Weights of a small GPT-style language model, trained from scratch on English Wikipedia.
Size: 8 layers, width 448, MLP 1792 ReLU, vocabulary 4096.
Architecture: no biases in attention or MLP, untied embeddings.
Training: 1180M tokens, 4502 steps.
MLP neurons of a small language model. Each row is named by its layer, matrix (up: input weights; down: output weights) and neuron, and shows model dimensions 181-276. Each number is 128 + 32 x the weight over its row's rms, rounded and kept within 0 to 255.
After each neuron's rows is what it responds to, as a language model described it from the Wikipedia text at the highest values.

L2.up1290 [174 109 139 151 151 168 107  99 113 171 156 147 126 107 127 152 102 125 197 150 104 160 120 107 109 117 131 160 191 129 111 114  68 146  86 138 140 105 123  64 133 140 165 148 129 142  74 149 177 107 128 162 109 157 193 123  52 106 117  92 136  97 111 101 146 174 156 184 103 173 130 155  74 146  89  76 165 102 108 154  99 147 138 122 123 124 117 145 144 108 104 137 144 181 137 133]
L2.down1290 [112 144 125 140 129 112 161  91 185 159  97  94 169 106 119 121 126  82 120 112  85 181 195  89 135 217 113 106 148 156 131 125  93 149 187 165 112 189 102  99  49  92 143 100 121 124 150 127  59 153 149 148 136 167 106 135 125 132 159 115 132  95 118 121 147 152  93 103 152 143  91 121 110 189 152  86 101  74 123 141 156  48  99 113 219 109 139 109 101 126  92 113 152  78 174 134]
Word-completing second pieces. Final subword piece that finishes a word begun by a short fragment, often -ing or -ot, as in sett-ing, Pl-ot, pl-ain, bro-ke.

L3.up228 [131  81  96 141  73 183 100 173 134 110 116 201 114 130 193 153 124  69 114  52 139 131 129 143 119 128 101 176 108 147 120 115 109 152 121 139 117  38 115 108 174 152 138 161  72 166 131 100 139 123 141 122 161 133 109 100 154  92  32 103 119  85 129 119 130  98  97 159  45  95 114 115 115 128 115 151 147 130  74 165 101  79 157  98  47 110 132 135 117 138 139 103 168 151 110 122]
L3.down228 [164 100  67 142 113 105  79 140  94 146 102  79 116 119 156 136 116 142 120 101  92 144 137 188 146  84 125 183 122 110 107 138  88 187  47 128 159 108 116  87 128  69 104  88 103 187 129 141 138 112 122 115 143 125 126 146 113 141 148 137  75  46 125 119 126  80 111  77 160 122  86 124 149  78 138 130 156 173 119 177  91  81 127  86 156 108  87 164 161  82 126 105 102 157 118 140]
Word-final transitive verb pieces. Final subword piece that completes a transitive verb split into tokens, just before its object, e.g. conv-ey, all-ows, prov-ided, hous-es.

L2.up769 [119  83 124 192 128 102 111  87 126 102 149 128 134 160 166 144 134 114 105 106  75 161 131 113 157  73 129 135 115 136 127 118 107 127 105 109  65 113 112 125  86  93 148 122 138 133 141 157 176 177 159 123 133 129 145 141  68  89 153 140  94 124  98 128 147 121  87 223 104 138 115  82 150 154 143 213 130 120  83 151  80 109 114 136 130  63 146 143 133 159 105  85 101 182 126 126]
L2.down769 [120 132 130  95 122 161 138  88 154 140 148  85 170 103 125  84 154 133 112 124 111 181 138 173 101  94 162  72  88 126 148 149 118 132  87 129 140  91 148 102 159 109  78  98  40 140  92 142 125 167 106 148 129 119 117 154  71 154 144 203 157 103 136 137 125 190  89 106  95 124 128 109  90 152 128 139 156 139 144  43 126 182  64  82  98 114 116 137 106  89  81 128 121 113 190 167]
Field-label completion. Final word or piece of a field label just before its value in infoboxes, tables and census sentences, e.g. Incl-ination, had a population, Found-ed.

L2.up1469 [112 151 151  70 143 132  88 125 111 143  78 104 153 128 116  96 168 195 140 156 143 139 218 120 162 144  75 154 146 169 144 158 143 125 155  37 144  76 150  94 109 143  65  98  93 139 132 126 116 126 134 132 110 148 147 130  71 142 123  97  51 135 130 157  83 147  94  63 121 111 120 133 173  64 145 169 146 150 117 144  46 148 124 128  84  76 154 147 144 138 120 167  93 203  86 155]
L2.down1469 [117 210 111 141  91 182 133 126 133 162 154 151 149 118 143 107 170  97 235 178 148 137 139 133 105 155  86  79 113 107 102  97 135 139  98 164 113 137  72  67 106 138 154 200 131 100 149 159 148 127 154 152 115 163 161 160 137 146  86  78 142 138 112 131 136 141 105 147 139 115 128 111 146 205 132 172 116 136 124 159 134  98 144 185  90 163 101 135 122  87  92  87 100 149 142 134]
Mid-word name pieces. Inner word pieces of multi-token words and proper names, e.g. Med in Medal, d in Abdirahman, it in Citizen, od in Rodriguez.

L2.up791 [168  99 149  74  92 131 121 157 129 168 112  94  84 105 131 150 107 177 224 195 150 141  97 213  96  85 203  98 104 119 118 146 154 154 133 133 106 180 131 144 133 125 122 168 107 107 136 177 144 141 104 117 156 106 127 127 189 169 155 121 112 104 109  97 137 108 196 137  83  98  77  77 107  98 123 142 106 143 130 141 141 161 146 116 126  96  76 124 185 178 119 163 115 171 140 167]
L2.down791 [135 126 158 152 172  71 137 138 117 166 197 129 105 127 124 143 137  75 134 123 166 137 108 163 130 114 103  98 150 111 108 100 165 194 104 126 119 156 121 189  90 147  94 118  84 118  94  77 133 161 116 167 108 148 125 126 123 192  85 148  79  50 121 168  78  96 160 131  90 118 100 139 181  96 112 140 208 135 110 104 111  96 154 167 103 138 116  80 151 122 156 132 125 140 108 116]
Ordinals and rank words. Rank and order words such as first, second, top, best, and the ordinal suffixes -th, -rd, -st, -est, as in 3rd, 373rd, tallest, top 10.

L4.up1354 [138  60 173 104 126 148  83  63 139 160  71  96 160  90 208 120 134  88 151  76 175 119 102  99 130 116 197 133 129 155 169 155  48 137  72 101  84 103 137  77 184 153 183 182 166 145 142 108 111 118 156 129 101 173 103 145 127 151 126 105 100 133 110 109 112 145 150 159 143  84 105 119 134 138 132  95 209 124  83 160 115  89 104 110 130 114 122 161 101 126 101 113 104 164 179 120]
L4.down1354 [128 197  85 165 115 131  50 165 123 120 148 121 129 164  94 157 138 162 119 120 116  77 143 100 126 138 119 145 113  75 155 116 132 116 146 165 133 184 115 171  81 118 118 176  62  84 182 114 119 116 154 136 109 104 187 122  91  96 101 146 144  96 136 119 137 117 110 158 171 142 124 141 142 150 111 109 175 144 131 111 167 109 178 118 103 161 122 140 131  82  88 134 160 153 203 154]
Line breaks and continuations. Mostly line breaks ending list items, table rows or paragraphs, plus numbers in tables or measurements and mid-word pieces (ser-ious, canc-ell-ed, bilater-al).

L4.up915 [158 151 137 123 147 123 192 158 127 118 119 133 100 109 211 162 107  77 109  81 117 145 143 135  63 106  93 160 165 112 142  64 126 116 135  70  86 149  91 111 107 138 148 111 141  90 163 145 130 109 138 134 146  90 100 133 102 134 164 144 119 108 113  82 106 130 155 119  70 152 128 138 116 189 138 135 190 117  58 134 143 130 151 203 143 158 119 145 165 111 124 179  94  68 118 145]
L4.down915 [106  99 124 133 148 168 101 109 118  78 124 109  74 140 147 109 154 122 145 133 139 124  92 142 199 106 147  65 104 147 120 165 114 136 160 104 161 165  93 133 152 167 126 149 121 109 190  97 102 168 153 110 108 134 165 121 124 118 154 152 146 102 123  91 160  91 158 114 121 114  79 135 152 102  99  92  56 116 193 143  97  86 163 140 138 176 166 114 116 166 123 102 132 132  95 151]
Word pieces before data values. Mid-word pieces and short phrases in infoboxes, tables and census prose, usually just before a number, e.g. "one of the", "L-ength:", "hous-ing units".

L4.up1279 [142  98 134 140 125 136 130 131 187  97 108 101 124 136 118 132  98 171 134 121 103  95 128 165 163 183  99 137 113 129 106 120 116 120 129 129 172  77 114 130 163 113 155 119 144 159 156 118 137  94 115 138  91 104  72  72  70  89 133 112 176 141 163 140 149 145 104 133  95 178 147 103 103  50 133 161 134 133 168 114 150 164 126 142  80 121 136 152 187 162  93 173  97 154 125 119]
L4.down1279 [ 73 164 129 165 111  97 109  84 132 191 112 101 160 106  97 106 110 177 112 144 181  81 110 152  60 144 123 132 232 146 134 161  79 115 127  82 113  76 101  83  62  86 133 136 108 105 154 114 136  65 108  41 130 119 132 150  85  96 138  88 201 103 142  74 116 183 121 137 151 126 143 114 100 131 145 163  93 148 152 150 134 101 166 133 112 128 110  93 100 117 197 145  77 106 103 143]
Mid-word name fragments. Word-piece fragments early inside multi-token words, mostly place and proper names, strongest on "it" in citizen(s)/citizenship, also Kitengela, Antwerp, Illinois.

L3.up613 [103 125 126 185 101 130 152 103 133 101  84  91 192 136 188 101 115 141  54 109  73 121  98 128 159 116  76 126 144 120 199 161 137 121 140 121 186  64 136 157 114  85 152 132 136 103  89 135 135 136 128  86 148 146 120  85 138 114 201 126 107 133 128 133 134   0 157 141  88 125 157 106 160  85 152 125 149 169 141  89 149 138 137 151 116  85 145  85 139 183 142  91  80 120 119  94]
L3.down613 [159 121 130 116 109 139 160 146 133 160 149 160 152 219 147  96  71 169 161 142 132 162  82 119  75 160 167 131  93 140 200 124 121 130 141 142 116  84 148 132 168 150 115 114 119 111  79  73 151 141 162 129 176 157 108 151 104 120  98  61 114  87 159 105 105  77 204 228  61 132 119 150 116 153 133 117 128 172  97  68  81 130 114 130  97 104  87  52 158 124 118 150 112 128  91 159]
Templated statistics and tables. Punctuation, pipes and short words in formulaic data text such as census demographics, infobox codes and vote tables, often right before a number (per 100, of 19), plus inner "r" word pieces (Neb-r-aska).

L4.up195 [ 95  98 102 141 121 141 117 100 168 106 162  96 100 142 169 194 111 101 193  89  77 149  74 165 128 104 152 175 157 134 174 112 107  89 168 155 128  70 109  52  81  76 148 154 155 129 126 132 115  60 125 169 166 134 165 196 125 136 104 148 132 105  75 129 155 111 165  98 154 128 102 132 138 136 135 110  83 115 105 133 153 139 138 116 146 112 141 191 138 189 121 111 123 129 118  95]
L4.down195 [113 125  83 126  78 124 158 211  88  82 124 129 188 114 160 140 119 110 132 122  76 160 121 122 122 160 171 118 137 135 129 116 160  54 133 112 143  80 112 109 121 121 146 138  64 130  90 129 137 123 115 126 148 177  58 109  79 127  92 147 155 147 124  97 109 161 129 105  92  82 129  64 109 150 111 129 208 120 113 131 102  90 213 123 112 101 126 119 113  94 102 143 146 140  89  89]
Word-completing suffix pieces. Second or later word pieces that finish a word begun by a short fragment, often a verb, such as bro-ke, suff-er, Spl-it, pl-ot, sp-ent.

L3.up78 [ 95 126 109 158 166 150 162 115 160 112 124  97 130 131  93 128 147 101 133 107 131 101 118 112 145 111 116 119 147 103  47 122 108 164 145 139 136  87 201  60 150 129 131 154  83 134  97 135 131 148 106 138   0 145 150 138 116 119 130 115 129 124 130 160 220 130 181 108 147 107 125 108 150 156 139 130 146 122  84 105 103 126 104 128 134 138  98 138 117 147 159 145 127 130 118 139]
L3.down78 [ 99 127 147  99 132 153 128 125 157 111 113 131 104 133 108 134 184  95 113 141 129 122 113 100 132 128 116  65 103 130 123 102 121 130 130 158 170 113 153  90 115 132 126 181 104 101 188 135 157 171 104 117   0 115 132  87 170 111 106 124 142 129 138 135 137 116 196  74 128 133 102  64 119 148 134 130 135  86 127 122 125 124  98 179 109 170 111 107 115 141 188 147 118 101 113  97]
End-of-line boundaries. Line breaks and final periods that close a line, table row, list/infobox entry or paragraph, e.g. after "Janež", "Lightweight bout. |", "in 1994."

L3.up1750 [113 108 189 133  81 178 108 136 147 123 131 163 115  86 122  46 156 126 191 135  90 176 144 140  85  80 125 101 216 159 150 149 134 162 148 130 124 133 244 125 189 152 128 216 171 107 101  93 157 100 132 110 154 177 163 119 175 121 128 135 109 129 123 126 184 122 118 148 170 179 134 122 133  78 133  89 100 113 115 168  99 161 160 135 187 154 140 108 105 139  89 183 125  38 142 112]
L3.down1750 [128 153 145 120 175  95 169 137 113 178 154 160 139 159 158 121 150 155  89 187 113  79 181 174  72 127 144 174 115 100 177 200 132 195 108 134 121  85 129 130 121 132 182 114 158 111 185  44 118 170 165  59 123 111 176 131 198 164 143 134 101 186  88 126 143 165 136  96 119 134 126  98 203 158 134 151 180 127 134  94 145 175 157 103 129  96 133 143 102 111 124 164 101 140 144 152]
Predicate determiners and intensifiers. Articles, intensifiers and superlative openers after linking verbs (is, became, remained), introducing a predicate description, e.g. "was the", "one of the", "highly".

L3.up326 [168 131 186 112 145 144 161 188 203 102 114  93 143 140 102 110 126 168 152 189 126 117 152 170  65 132 200 127 145 117 186 118  96 136 136 183 145 136 112 135 157 141  98  89 148 148 103  92  61  67 126 161 157 136 119 153  99 140 129 131 145 144  86 107 212 195 178 159  91 125  90 134  92 136 154 154 168 155 141 150 111  61 121 124 151 130 132 137  98 136 130 184 145 161 163 166]
L3.down326 [189 153  95 135 124 164 142 158 141 138 117 166 156 163 101 140 149 186 148 151 148 121 187  48 130 149 132 152 107 128 157 107  95  76 183 120 107 130 108 109  53 154 142 125 161 180 108 102  75  74  97 159 245  84 128 120 143 132 119 128 139 105 103 148  88 120 126 159 129 153 168 111 110 168 110 139 170  79 159 136 113  82 123 164 113 119  72  85 119 167 143 105  99 120 148 123]
Word-start fragments. Opening piece of a word split into several tokens, often capitalized names or headings, e.g. C-it-izens, Cast-le, sit-uated, cap-acity, St-inking.

L4.up1217 [ 95  31 109 119 107  93 136 131 116  88 130 115 127 173 158  79 139 130  97 153 157 133 115 112  91 124 169 130  62 143 101 205 139 127  70 163  84 184 150 144 116 150 129 158 143 127 201 107 123  95 144 127 142  50  96 120 122 140 112 108 134  94 124 148 116 139  99 155  93 148 156  76 128 156 150 103 123  62 161 140 115 133 162 137 136 113 130  68 129 119 101 131 150 146 132 167]
L4.down1217 [118  83  68 139 145 143 191 107 119 164  86 104 140 172 112 165 107  92 103 150 118 217 188 158 179 182 172 122 169 122 133  83 136 133  88 205 115  77 145 161 115  94 164 123 105 159 121 102 132 184 164 162 131 120 154 154 149 176  69 117 107 168 164 156 147 128 131  79 193 138 142 125 136 186 138 113  90 113 118 119  98 152 114 144 149 150 139 119 110  69 115 130 102 119 137 107]
Ordinal and rank words. Ordinal numbers and suffixes (th, rd, nd, st) and words like first, second, sole, main, former after is/was/became describing rank or position.